Weights of a small transformer language model.
Size: 8 layers, width 512, 8 heads of 64, MLP 1024 SwiGLU, 29.4M parameters.
Training: 418M tokens, 6382 steps.
MLP neurons of a small language model. Each row is named by its layer, matrix (gate and up: input weights) and neuron, and shows model dimensions 160-415. Each number is 128 + 32 x the weight over its row's rms, rounded and kept within 0 to 255. Numbers have three digits each. A neuron's up and down rows have the sign that makes its largest values positive.
After each neuron's rows, "fires on" lists the tokens most often at its 100 highest values on Wikipedia text that the model never trained on.

L2.gate921:090165113072094143186138100100170093099164125153123150129166159130095098177142079110148113077159154142148102162086159143131113170102136055135144090084093156127129134158132156143158129095145172116147158083087106099084157103090104177107156121131137107124154124117039140067163056138135148147120181150111112087091084127138128054224122120137079163124159156147110143098151113109135134153130111152141156118171152141108146140091185160184180096119186103074096092078131110176149101136103173184196150129088171128124118160123113178099094140134082184089122116135075072134165113156115133091135130115131192125088160100188051081153189119134129140090117142099121137094152179118120153138084161162159076143157177064113121168091163103113163111123080090162105102088155110130147141149127110
L2.up921:074136141116147099104105147114099112086132091125132176166152088096134175166090144109099124138102106087127070110143142114156098116110129078178134105107091136129121102152118107158174109127112117176096191050127159106117102119084179138152116206063114139089150139128101174124108074141143126102174121131072131146104097161128151137146104161180033157109140170176186126127125161133108165197103104207140148115109140099125147120096075104153159181102121080147134159079179126098081128117082114170120215089148109136149077158120128175119120091128058180115090160134140097125164148166133095142129100143110213104163112162143094079163096123113189109161119106112130092129114156177175144109066112112126126136104115120117127209066122115164068136123150159123108102092164110092130168071178159
fires on: ",", " player", " team", " design", " and", " footballer"

L2.gate139:090169118149094126130112132107110127162128139089112166094117171104113079145119147146105130130138210108129161124160159116133144088152114122181133146188170130152033156126150176146123153060113100049154147045114173178061174132214129152136097126133094147068081090110134147149198104070133172142138162162099120122139182116097139119116165138116132148115105165073093187063143081103104154143066145125153057095095167094148080175117144074090164098139113125127094126141096070168080069098122107115105114126135139161122077137129129140174071145175157129191143115173116142124070157136204156101117138155115108082113137156153115091105169158192121166094097177130107158141101148165149108105182108085125130116156140131107150118145175101126122102172121125206098091118178139169141132077119137
L2.up139:060166121102119110131152154110078151107077163094138124103115130108118156190156187116135170116118091106055127154135094115084162142133137159167133101133139134139076139137113127132188123178127116126109172104117158139113180097115140105124153163145097125160167161155129164119184127133119187128138188099149068165084161216142167210106153110137128148128126131102122159124130128138178125134143126215178124173129114118132104179141158163135131110170169160177111116087138132140170087135144163148111123127171133146089098141106125164131190179118181103113155100118108129141100150148141097150183168067131127101116123102175103102111118124153117142106089112151119207138190109150097188047140141129143146112141123126135025109127107145072187142167138127194198154107136182233137122148197139
fires on: ".", "L", "l"

L2.gate863:149081156138121125144149138150110174093125092156124156162145145178163118134089127144122126161156161131126083163135199126096143145086132091116088083136167164101115121100115109158176171109113082079147178109095086121143147112133168128156194181146144049142126118114130169118096121088105085094104183147112140154059101113132127119100137103228111149181125095121191197093124180129097105108130127103117148068078147091067118105141123121092137156153135108094102070092181184131116061115158165128078183153046143137167133149130143142165142102142139210133139099158148102098137173112077145080156158149137187136115123125113059122135108148138152140115190075125159100094140166178130138146148127107117172140133080108158109136088117135107118080126137188116144123120199110110164084096173105
L2.up863:119152114118121152146117146147130126124092102185094154130124117172105113107096128144148081163092169172167081139113104133136165118092127169112149196108109122101163088156126133041080137092107107143066096194093135163143042190134140063133128137102131119113129193179109119084082087173178168136120128149093159158116151160122121159127096080128107133151154130206107158116200137134095111127128104115110124102155125168154176131146172162098151126141117096112112100146099160178097112140099152071078173125092116151081187118141141131125052121155115146105118114118167097103141131114149092158110103162101161135113124138163103094088097132124108168096122185150167107132097196113109086158147116157153143108106111159117110127148146101138200096151197063162194110097127176097125114133111175
fires on: ",", " |", " are"

L2.gate438:115150174202115136079096087143115105171085086101108183086129146130123093142183150121142194113114118108096113146129113128147106111098093152104133121122164152178100133113125116154134100120172119158190198124126130160148163084138097131126128059136090133124095128183084152082130092119135134163159161154122103128151151099202177187132153144132145124053100115162097154091152117110165113167080120138109189145116144201195153118119071111129106135117113165072210172067195137131083142145112116112120149195068174195141159119130103178106144118120116094129126129108097107092111157166121167074092124168170127155120081087201146160131132086158177125138136126126076130146167136063116062065068087130078122118131193103109109130133151108116119157080117132117143153109148147127210146137134128
L2.up438:156167090139085078098165102139142154138110099140113118079184162138170157102151123116115123119148098166115088152157115134139166138082151121163088117126122080116120133139170131093147124110142075147135206099139148139167112126093088086146108200181148130157078102069191134138120131098091147131112130097104115080092094145140154123133089078112146135103151092104085140087151185110107111174148103153142170113118116112190137139096095087095112119131095144255097104158121100141116126162178080109124187123088119141111122111180077164165138153117198082139120122115151131115134098130181154122110116167143120133092122134177141088164105169148177069186142187160138140190071148170093182106116088122109114138160151211159117121089095149148114108112097126137115123133099089136133121100103139
fires on: " of", "ure", "."

L2.gate870:165152104124091122146120151097110129108057163085217153108113100112127072152111139075097113189084019110175101150138169120151088156071127111166183090193120127151090086113101143216125113120104171123070139090168163131154128100141142103106157139135095133190103111165124150083148151120102133062101153139135114138109159134147126188148146153116134094093125148159223103192138109104107149065135174072136126163122163130024108135091099092135195115133144079108137159119091108137157130096109094144118117095134145120146091115093146126139134170108109138108102076143134114121146066139118102096153135146153151115140182128135072135104134101137140127137128071133112101150096112219144159115124139039141137160093133078104134097097163169195108142158129144133179140076192168171142093130145090
L2.up870:165071091153141137139132145083122181108103111105154183126110119130164106147113120137120119102179131149141155160123176185128140121118128119133112110160088083157096107174212154127142127097139159083158109082170136096050138094159108136077184116168168122180157177149183207163151129141164118104161157125118145101089192160088117181070093139177160130156151115114226137106121076125125132119123101173130074169112132114132062128159126173155129100133147137117151158117126151119088139099118146178160178093125117161105123102130098113133173135157120150147087100171122154116142146148127133093130108136116100127064122142098118115134119162171057081113074152182139111135067142083125192161157097130143159165177148093171164108141144131120140141161170110131117079131154224092057108145083067
fires on: ".", ".\"", "\"."

L2.gate919:154123107140114105094131103116133129117193136197211151121117111058131126112091129096096144115146116194132142191080111088132143143106115101109109162148219121153167140119091144148142136189070124103163151165115148164126133110116122154142116148137093059083205119073224127111077138124097153062090159157173103122145129124162181196087186131133142133081110141115144157093153152121161124094135159166141130187105110157088092131128147127114090142099094164101125124113121095167157142087103217136200118180086132068123123157186125132117104116086141158143147182144130085156163132128107120144193162176082094157135159100103113108161104105110099101077103168134208124133137136152115107103067135134134159117164127133143105071136082130125141103148143190127124140146178085152121103153091141
L2.up919:159143113085139122113077082131131123162156101156180137121140081159149121097160167071121090136118159124080126146089151110118182180090113019103157163127110127147154134172110116107086115114105107173114144144142137130120131170218116095150114118136105172173164091132138104120100108137177152110124138125083099186131145099147202104091185088141156162110145078118146152125117111093123091087145121134132074146101130200152152178071098151122147122121121115152159128096108088165165141103111148142130105087105099131146109077146130135091124114107136152068105133177130083162108166150077079127145171099110095133084150107098110088198129103088114163115182162097195157138123140098098103136122127139144128087099104102108161135176136104103154119138148171134206101125172130223215154155129136
fires on: " |", " it", ".", "'"

L2.gate968:126086138101114141154110139151133108122071103107069179155110065105105167121133133124147179056139167132155164119085119130193140166110121141183135170117173065156125077159118094099132103113140157127106096109161119104136137150125157097093091163078132130084170136161146102109156141110176111161149139156169151187127144145121114104173155140093154097158120166130044101092128118163173146151084150119083163145125098143104116112169099135146104197110123185128084068149103090123136106151114124124121132152112136098173086131117141153150094160068135153127155138153099058100139092114158065100080103127091136100144097116149094139161155145129150196159114193119119118101083159163123138131138067174119134068058104092121102155128147117130108121111101105208114095105156081099133112110096135
L2.up968:136138150081120144119168140141152100128063105097131195164132122155124165117229154084133146120100133128154087123147138100189162156123152130167224139118226145130158138110102154137114155137107127127090168120135141140115133132115111109149104146176137101098184121137134134047185170110075109177144159126147177180138159194146148131191090126200113091095095092071104113119130133130146183120169141107129130144147199103121139117209117123138134072148118177136113164097125096176115090173107125112069173113104132150134088111161139151085140199115148090184125128127072158083092085136146123143148068089127151097122172153146105135125145088110081081128089123150138145139121192191166152138158139126133101058080049095133129087067093124107070118096145093131150144092145067079151087097143137
fires on: ".", " for", " |", ")."

L2.gate264:142133185135100157103130119158075136134133142200162165134251076152141147117150156091188121181099058184086080179138132104127092118099190092174157132160071174080146149148103182118179116108144116147171157097105121147120148167077116093120141147097115127116140101136118137123083090128109113144113145100138111107127099124117104127145105179072127126163186171131150170079204165142112128130098090148139116076121080080086142121154144100089121222127134139151148069130035100171126149133086168133131157145109140120144102168167098165133158090109150138087097134150138089156129127117124127123077103139147120130108092123147146161137154188154152121133118226138206144123055145130141176129084085117121082092087108028085147127104119157102121084113060081154112102171110155065151109104110176
L2.up264:100119142166137166170156135110186092129161098143082109079166125157136100158160156114150097105110117172064117125093158123104155103161078122110161090162116175064173141086108111071141141103132141182175145096152106098158147076152134130131139143073138159190110130141090128167080151151153115138178131110094099128127140089058135107109123126176166143118145107180205101181098114117165116151105139151127141151178136165165204091126164136163102180135149080087126177093119126120131127149148086151128092065163139084098139072155103152115147142120061108098086124129141019099086169132110052095110147072133097101087078127174145154137089130173156089136082148092185181155130151129137170188120128106146149115102075048073105173117101110137094202100124101131128138147106112097141163134131099
fires on: ",", " and", ".,"

L2.gate883:109123131117095148112156100124105148121120118102158123142116160158095117100156075107157162130070190102120150112112104105128104066078071142139102130195157129093166124140161152122148155095162099138166076149125106173135142141152180100119151150070132171143142128099147184153098149085149159184140137145107150113178138123175206150098108109140145119145098113134077154125120175129128095144140200144090185158094148136129088104166086121136122104128117123160102138125195133191142119087138164050104127146071134143095156179151089141149141151093176163112124145138103128093111180137150150166105137147090143124140151136140081142157103082106145201046102197118145163129100143145107135054155136150165092145197081134109128137120105088142162106173194127060107134084158091077159096121215192
L2.up883:097165145115103097157078122089122104137122124164189143175144126144113104186102127145141190114163149126134087121121111127152153099121143095102189113078111113178120160150127102103132213165096090139133181159143150138124119134130168084121096107099134093139125117188091171123164160148101156140145118111070111169205094146154181140072136096109103122157164080171134157132086107118135153090170162116158153142079080100123150142173189130115084140149149126068141097109124134145161088089070194117078130148134089167151170107111161119079105155131159185109154111164122115160135145172165081217131106172124149177150127220130098075092111159096166168101180137127147135164141174194125100079088164125067065100125132161131183128090142137150130135152126183152194181135148161099198160110093170
fires on: ",", "."

L2.gate806:137103194214136117130118090161095140087124127138172145079121113160184135159115135154116187158113093148117087109150161162130108157072133131149089138167136107164092142185134112138178100114114149103141184086111101157094135172173064126138082142131174064171178153148111201098118096118117124109130117163070177199128131095142100175120139116180150112140154108095094150114172162115140072087128104138094147093187129101137152124177113146136054127093085137099150155098100120134126144137170155092116116131137150126106144079116117124158084171136158138159138125096100134125199138117156196132128126107177157158181099198168122122139123151134136172160120188159114133075145141138137122138153139182131051101108086145148123124140171113102121123145122099109138108130123203092147116138124097
L2.up806:120100182083093136101155072110118118084152153128133140122138077094109123119137158182103135175160123130185125144128174075145103126153102117103096123127123089180124161164159139127122115052107101141112138084126122150145099077126077130143125148101170131146091091104103123131064148107142060145129108082145112100125142102127133121110076089185159073165117088122190155127119146084116098135106020148177171113125130087163131131132082101129143075090133082078113132134157072177122159166146113103098152119133129109197176078099093153121106178127175149102116131111088053095139108118165149106147110067138072146168131080111133125125147130134060138147102204174095120125141145091123140109126134084100135135107135091196135146120164148135101178149116103122146084129110110062132064119159143
fires on: ",", ":", " 4", ".", " 7"

L2.gate696:135096150081163147112119110121110094191114154137132146108134154138137169147097151156149082073160149101130141138155189117105154199128149123135119099149137121118197124150099141112188125117121152126119190065170099101083147093106110131100103162092125134116090178136091147155125192195153111169162117119093045160098083110131094037150175176115112116095152066096140156149129108150086164187113152163145153120148150093115133144108106150133137125105088095118159112160062106142174052113115128132179120120187133098117131129147162107049070125109170119107154116115116066134141140118106159135142091120158087153156140144098122099125030127124192121118156114173115114113155134155091158126099124125133166129054092098091184148123104159151160136109135149130156168127126056133090121210132097
L2.up696:163163128077134141130024092108150141121114150131123100141108098118091118118083091133122117102148091224179176130114139192120113122181150126088114079111199068139130102097119129122121165147133176109142082062122180093107132146156107143143136118095101132164182113122117093152150204144105149103166155085101148166153152136084134082131136138120139109142116124119184152095101060143142091084155142095115152099127140085109116149129099169111104155140106132137110129121124107171173122138122112136152091128113069116153107175127148179120130112150114107139138180153136101123054080125122183159106174130087103098122109074129135142143177136143072082172120093187157156104115144115126153159146142140113094050107101108112133150045147142188170120080134109117142203105113136165133147154167108
fires on: " of", " in", ",", " near", ")"

L2.gate602:136076123127104162168133184140090143146075111114164104115097083170136147154125165159124136100141119147171099170114154165167144138134184114117090154198111127100128088130098161180112144138105138120129089157137116120123087138161051132072127177154160148157069108183154103160152155123127112158130149154139121171163190143140139149086191134160111107124117139125151092118181068049150152154128141087116082091116110170090088131093132106147149197134092130095134133077094110132084132069111085101135106162119171156128124152137186084157163131157069175091164132106094087139122080131100151121172122113170092097144077112111117141129108133117102158061180090077145101087165100112136175153109087060126110144108095065146135104144124136097155084110120149145064110120156160069147130133097126
L2.up602:145101108062076140114149128124104107117128074153135093127103073090118122150115086130085115119170149134127176141075111161139146146125159127122104179164062131173154128112173124113154110153162126042095100097111134155151142135146082140160129096049183110157075150121132088134177138165160109140117110087118123102152101143167080154137098146168112105129192094174180094120180131105139084179141170106074119109129116169143111114119096146161187109148164144088122140174145129089157118139087143111190106126129159053072154120124097128192179150125126126177166130140106093117182078162111145130131191081114107146161120179076146066156190103150149148141095088157117186140068124113166148135121136110184087129111120078213119159100148098123131104135122099119111146190148209112110063184113147
fires on: " Le", " che", " Che", "che", " Conn"

L2.gate574:099108148099123116144125136103104162146180088184102138108116059119149128126131133136147142109115141189189161135136108103118113072101135078113097139107100077160148120138123162152110194128104192073154141121155091055104075118136069075168249153117091083115165141174183095077177092054139120072112142091138172133115124100139147151059149146152146193145162104135109183139101101100154125104164157123101146065088114169077130117086155056111119183151101084121149146134121161108123076153097156155095167047092213172188177139128141130151124125102083119103129120110154135158145143155057134043136124097177146146123091153146159125118092141142122161087134101116079118147122219104112124176102216148165161169147111144154162094131123149155122085111120157159126154101161126110091141150124136
L2.up574:140131071133130113152124190174121106099075106121120112144157154154101136151115127119117157179137158096148079123192084120078113160164123153117130141102127119108125126146082105081168197175139087166166084090166119091079134092069107054114164120100149163181142161123181116122149066166166127130137173127099105070151139105124120159121132146118181124121165101112113136140140175220140128163166140096171135111143124111077135067153066093116163149099163160159126163143151123084123131183150147104154119141091083111165048136114084096125085127103135171128138060116135103169151187112111120132174150223056120117173131146154132137084160158113173116048088148161172093117167101140109198104139152111098123135078123157111135119083123083068098131168127124095101134131147093142106088108120094
fires on: ",", "s", " 8", " himself", " 7", " him"

L2.gate329:097117100156110119126097116122088113148100136130066080135108132097154100154174185177128109120098096169132063193148170076133170092126128163130143118122131086104128177109088094108125140119136162192066188069187184097140150192091104096093113135137064156161165112113103074100183124097104111130160067112139151161178159102121125111108145149150163086153140126111126038112115165114142126117142087150108081125165137097110132048104148116110099175083137152071136119100130167091096175120063154145092161182116101135140135160112156087103124160161174059186157113099126078085181102135129114153131133091134119101122103158116140124118122136097224149071132099103130156148161146115125149107122146109173101126140107167133145168109146139112113131109096125111107165160083157076132152164132142
L2.up329:092116079156072127100140135119150143165055155125094178100152124143098102122203131197103132112116153098171093108173162070170137111150195129176169196102122126165093202118107154074125167149155163116125127106159176126113190187186150127103106118116135180152137125103128098123161082162122100126149118089154156098122124136083140094159090111151146084115178139107130097130130125142132122119124108131150137158149162089112116138112129113095073137156154086104129149138210123086082173143118158188093134142082140123108112158136104088131142167065140092135130156144180124039144055108106196168090152168120181145119104169136171146166136206123162181137030164072139138129159126155111156137117184104140130131175063116092124163069103187151107156123054137149078114149160152068064083153137098
fires on: " |", ";"

L2.gate499:104171112105089108050134164064144102117117177091142077086106148126064169135115108173072110125139158139124155119123064128118100100125080117106108153121093096137142159127044090121176080123144114137129109116157144129197116132158082138076136093147187193114121154153170171125123136145109101157145135156153128049102157116088153168095140129134210120127105116118164131163136117187181136107135117169194109142119082097140131109097137078099113134074141138126091144218163123092126160081079153130121095123086075080152096131111116106109141179153111116101152106161092130128124124098134129157151158067168143155094122164155187170151119171116173053090097095129172113150157083150117142100153181089148116131200090143149148159143122100090085146118062200098107128136070173099131117084190090
L2.up499:170121110125123148161204130121136095151083157099134073060122117126098144123148157150143127103114119136108100116104091070149099188168153119108134146143086097128140182102104055143154142141090104122157141098142083099173173133149101092077078087071120142157112122113100151107121090157173141081169077115126109106153161071130097117165153107132141122089161146074112131190165130182106111179128099098121136163117195154092041106165108169223180119108124131157082146100165166057141117124097122202121096135088129101153158119135142085138141126190122113113133167136131164165179130197112148065133153157057114187138180071182093109087118130167107136105086148120074088049109147129128159160061157166176119110112195144133103131151116101147117110135163134092160090125174088121118149110197107
fires on: " |", ";"

L2.gate433:106111078166161084110122140139115112129147150079133109117129096152145155132119133146103161028172158175135098150145135151113164145125126081120081073113120123048122161040188155171196161140124145076078147111088069099126178183207142202135170157141120103138134132089104135136174165152032111122055148143179109125167136184108125077157148137105106112082091175147123104091059118109117117107145161107171154081093139060042133146103090135139111152162128129091078113136066053142171128168110099148176101117113160117180129171134112099109088162165104088127166145189151144132084089119098150122118135115144097089148108146071126107099115154105105128129121117139123130128171113137132099171132107175139099121109188154109099153140121176161108142098148103106135156074117121145098121176139121
L2.up433:151141207087113116089111104146145117072171171165133105063106148110167198140080163160155095084083173083144126136145114113108178139162154142196137104089121114144178050098071113115107127103105171162130154151119110103104088147126110231127141137118065122135082189119075066156110162193100195046159150200170135149094133170147116093193089180096137107121094127110127201037111144125110193122158128113083118106093157051070170125123109101123092142125088149136123149124152126140181183112080121133137148120100169151169188111123098101092153144155136141155117084184101143168099186099103147120154130117100103153098107141087142142123104142112116181074169153107071101136115191156079149116109131140100100121129137088121132196104171120132122119097145119129192160154095114153155099119147124
fires on: " in", " at", ":", ",", "born", ")"

L2.gate363:124145110179126127172071119136125108124128112133108120109198082106129102157110093157171107104058132089109088218190107111108195135121170100102093112129099132112166113121087074147147105179119145098166090123104104123120157119124152132143099134104148162134077159106134141117162123154106111102149192153180150164149116023106080153168124196129084149124160086131096128102152176183123130152116136182143076074150154113120088127156133127113121148156146134089134137099149139137112150083104139136081154164132107178164098147118105104091141062068072140108093138114110143139163137165140130064102099136072094156086108125171088116160114188080166103128100110102178100121092133096133150122094103185128067150146089161099105162069200125124176120090096149074125120124100135118125188173117207
L2.up363:121167143147145120166200182070076162085115147152069131088123106124097156147076129149141164127106110150135085159087117170086158143091158142157151028169164155078103118131170122138139174123094126128197113105115110130140152127161138126145164151102127097129134163107127185109142122078092134071143150155159142176092176080078095112097143096124185121141106136139177088176134150131172065151140172160157106099149160149137106163106134106124079153152168089091133113148111125126144093087171083197174176082118116168136129125175112139117148168142072130125081062097150125129154167150155106130105131163118146145065112132123168087139120139110091155126080163105186102139108183098122121148088119139076147186159113105160174132060178098090082159052110082114143110155124192165082103140075147
fires on: ",", "."

L2.gate731:078131193134145149110113067144133145075129132138178142194187129181132074126126157120136123106119127147155081136133122198117119086121133122171157066137135132116107114164113122127082103132098128114114100114097057137112162090149207155117126117104086109104082143135100094169173148156141145131131144119079172119147161077149141091155095141177130187128106115137105110202193103151103192134134133123090145094108151153062087141165130131149136137126152134131147186064181168124141128166121117089144121165082149128175103118143139165137119084191124178122126157192137135131114176118095129111115100113089135153117102163091098155106100177144109137160106123077115097162120135117124097145119128164101216155090156134168095126113180114160179129087111121092150133150129146163177095086140159
L2.up731:154169151144129150102123166079100121146100103165147156088100075143109163104143146111091144120101132138106083085180100148131129115143120119105153163094166108102090166123181095031104176127159122127118101077159183100133080101179170088126182115099133110133094090120127136140166129132091110115109092112144100135141135123144182120067176080126110147103153138027115154057107151190110152115176114154087110131148137143125148139135124151101159123082143116112161091124120082100108155190165133097039129123144141130094152157124090143116057121141151133144139088199146100172111144083148100102082112159140104188156128053093166117140172140084158136197136169177185162186147093095146132136127179121091103136070139123135125086080097170084139116103085156121135115154149067144097109109146183
fires on: ",", " 8"

L2.gate905:082160119142161149120102092105171141153147101181127166167132109076117178187088180144112186137153158142114073148145135110177083073106095138119142118163134128151164102095076139152114108137094153091097127104140105154143189093130099164100134143136139096099137086190172100147112148187136063087171128123112179103191137121093117168105124131149179105132149102167114075106184126137105130126087144157150127124131111112149154166181087141176094144053157145097134146148108156130111103099149119162087125115145109173101163130179104154112135087102137115091124095096141088115159158165169154099155164113152187094096125137161182123098158073110118083096113115090190119159116105120188079110106153118131137166157193084130165133158091120068145166106173078101169146164097174051125120173187126
L2.up905:153112144132127141118123117118163137075107050104140075142099148156134131103050092138153158151141149128106015100129116092140107147143147167087142103193119124093163108071140120144114071209164102199154158082174111143155105110129087084162110149184088114130116125071106195183155141124108146147131177130095116122128138104080084093094096159099125150169107131159167086156097158167133101162078093095139132117148169141134131125130144122094158131171147087082150098166179162130085123107169092124131121137199154087111096152149037121130165104164108126101084092153138113152112176153142125083150163157143113129087169118103118122144132163108093136140125068148165128193120213118127158102102134109154140149125114122151158159140154155128179150129161143143112137125138165108174137099105141
fires on: " it", " of", " way"

L2.gate380:109140139122101081129098112145161087109114120098121166137115045173126149103113070190065116084141113136077125170106131131101099121117152082162134119095164141121160181135142140169129191107070084140103118117138127146100152116139186106122115108055096193168130151188139113135102120130120157124120161116162154166155115035179078100103125121127147121061138164104177100135165100040125129105102064146127162148138137111124125143139123205154112179145129115148133070137118129208158097165103133126066129166082115129173142163097142078101099128098186147081130165170152046131139149154158093108117117121089128141134071127145129124140168125132099079109153125060145125098078153142130124159069130117118099122097110175103083115176136126097150113116091144150108121206171122184107158170102122
L2.up380:109129183206103085144134125167073089117052087113134137105129123106154155140149146139134149111136123146099088113140116150161133109129144137138108150082095104101155088154138149165181176104119163103155163094180131143197210139185063144153094109157124156097105120137117127124175111167199134099138071162140176135221155189113054128121152147173127131119161122102126156088153176081125132105078127118082150136171162145119116138124138069100122155099148110165166175130099134129100142139110122185110133108075112134155163149218120122088225106103098118086084093161112148149117129127133137160097146156072135157148148184200126118084182122137117110160136054135101059114084122172037114129108119081094132100076145195108129101096111206157099130087091091181152139090122159109122105123142095
fires on: " |", " is", " scored", " ended", " being", " becoming"

L2.gate16:101126110122136106121113117108104148107161145075111084114139118104122137124170123098109091180138138079195091071091141153099108111083159125126128149111154133153077102116164111100058104086143158162110203182082147100238111096093123127116130107131079073118136160102111135114170142127134106112113156054218165154097109140106088101109138136072145105149155106140123091135180127154165102120118141127144136131085129092161164108113096150174078152132151116156159132153092128188063170122116161190131154120068149179182093106080102107152136136120093140131168100093086110141155088132126128115167114117136159077074099132127085130149078083145180122066104109147098158196112131153176117085083169100124080138176163101108112149064126123156121154188103172145175090104095167174146141051075139
L2.up16:127168095144125126163126160143167090188150089161060112122115160172068079087154060141131122144112118049122150150088154129096147174124121161117180078149111094111101116092170145124044178176168138106128146108156128163144116100136085106104100071083148090224142071152117119115200074128162090131142085065055150134119111084069130141145110139146141143150097188094097134180153099123080077095157183113130127136111192160159115116112189122120134123129110151192134175146147142154154190112078090162069129139093130141147122123111116110127115060091119069152170088089127125085119069212090179130130136156151091127100142074128104151108072101098153175120135075115131130089134115150149131072153129194116118124132135128153148163076083141163124133131135119138089151154111116151112081128096121
fires on: " of", "ed", "ation", " [", ":", " |"

L2.gate269:168134107117205131153112095154108109183144118081083061094156079117134190164091096137126081115084151104180124078093168166158087094092154114083173117080130160132085126083107146080106096084136109107127117164212170104070106142132132174046106050117102109140109056159155109126111108095096036174185091135087125186135127115060132150137113027101136083136172148118089075161123169086123088149167126126153136157130087148183089069110115118157141161065197138076120124155130152136145105145074120132081161138123093159134118173127150036148069150139135095148119110126143189120102117095189136140112139133104192129088118182128134156102092124143121092193129180089098121145171138126090180168152142121214073154106110155152150186173159109196150123158141201182129122149129120126179124154147147
L2.up269:118117120156141102151118168156098154188120126080111096132131182093116117094148160159151199086108071048174135172120123170080161180109104179152114149137158160119166125078127135068164142155117139128180091103123182147166159153175129099120103106119155153103170195112136114117150100108179070185153128137136167075106115102142111134186128078071157153116127147113109131203144140187117130129160085120159072077132178153078194163134146158069133116153128093119102181144161126071111170129173166123122086120162125132120130133131066152074142155149168133139149120147142152039074099138103153106152159112158109136071150110113134090182107139089133134136099089146140137098169116082105131114082126096075120148169142095152153104082099144143096109084126114128125153099110178060131147115134114
fires on: " |"

L2.gate270:079087085119100123154123088108092104133151118141137074121115083166195121169140159155106100189082113191114113102114137154083144087074164123180155147113101121144122112101089160085128126125125147140141107098062178147112124148110114130116109179100094163184097124082122122138143092076116151146165179096082108129144109138129142083164090092163172066161106187035158113101131148100173124064166130103155111074146122111122168115117122095142125104162134133187120091122140082153149084103157113081123119102131125076115197155123119140120091163132100167136117132139157132095127094139102189093089148131150117133179045106059196096141122150125119133050101147153188116098078086173122110158118072114172124112156129136110089181149093137186160121097093081118117188132139156128163195128142145
L2.up270:167173139131120111141090149084045156183092129093097109110122122110156099156066134150102121120143147145110134159110126135139142107116081068170103156135155177101153115198172146105086098077146116122183122114104158119130054191134131074127121103090091114161047132102165105127125127116184141105076146099207162095142163100131125085150181115094116169119160085106146086105141171167172159118098181109121111133107159109119142113170087078098145082148087158113108069153159112128143140077133128133129127181223155103126101157106109155087112054103133073106078102168104113083178025119156156091049125130171102135142093086160130104127180084137104145121113204155125100128133104185143125128111117164120109069151141160120113090096117069110182105158114081139105103154076172078156137103179147
fires on: "ed", "ven", "ue", "ly", "air", "ar"

L2.gate294:123184170088133182129154147140115157146107076082160159130135059115091151166107122152122127125141138129140090143148145151169126104112151124139165105131145105108149140102090137154157143128130173072115133088179170099105121124147064125136167102170097111133117091168130162141170093121127187070185173093116085149187091151118158108177149106145136101099104094128141119132091067117169107091120105118172205145119104109117104179152146125076113091082108099116140133088158128163097102118154131069104174117127109111166084126143071119131173135146111131119128157155196118129156150113106076149143087176150135083145158153198056075124129167187121144128064121156173109117136165152179158159159110114132143112099101066142171094096146130126183183116148118132182174105179155088120141115161074
L2.up294:142115154136144120166074134132036141073116139084144215155098146096132165153146165084082141155118074105109187140127125137141152095108200140176125116123157135144093118174090188152068131131116152095167155126078144141097082125146135164155132076119123124069119064206089115161164114087162220104140119119151137159136106041133194141097163132078118130135176137139161136119101116088136140087120105103128139117127135183158141153118163068109133123116190069061157121097100122107111146121118142119068118117120167135159120139134144082166136154120090171090147126151157160147095140152131094116109139140125108082117121176140146155112164106139070059140113167083136115126166175102205079191159087156143143156150146157063118144116126172137110143126075169108184156146133110128138149083135137
fires on: ".", " 2021", " 2016", " 2020", " War"

L2.gate533:116134127081145108109111200069124071175098092125123105157145105133158134128129135149097106151112114134105102137165169132056147102172094090136080119143145130124156117054143123118148126099095160176215151102146098169172123157107120109111133141136153042105129133160089118116124088133101136146106153142103066157239126129111200140172040151163179137128145168106161131090118085109144102140076105089132124131115186169165143143113077151168117104127087033178132102152150117085137109178129141136163129135125144185142095156165087156111163140088116143092157119136090101142103069130128130124110156147109099131109139105181058155124171120103160190096148094130120109104148164129153143113098092125089130096118116113084139139117161158124139104170134121131143136117171121156121145207122114
L2.up533:105097127120172175078146159115155192111125128141149089098142130152143149120148121114081112129142138169118121164075152155042147079109106081115105063155131105147195146156123153054119077142129144082149182142102128091104142135064156135139104110168064079077124135132126144091120088112131123131205139074130138106108109174100116169122115119081129099113144097108080155113114155137142122133138097165108118134087180137172060093059117141126105154167110126130153101096123145143136166147106137083147118133130122140126073109126106143178167096110144167143147113120135164137079176224095154145110113140148113162105089125120156113142156094148159130146158141142110155136081221179055145098150110119084074090165148142199140111111123107113099101179124071073094144152087146061157115093119113
fires on: " Yes", " of", "]", "ible", "ide", " must"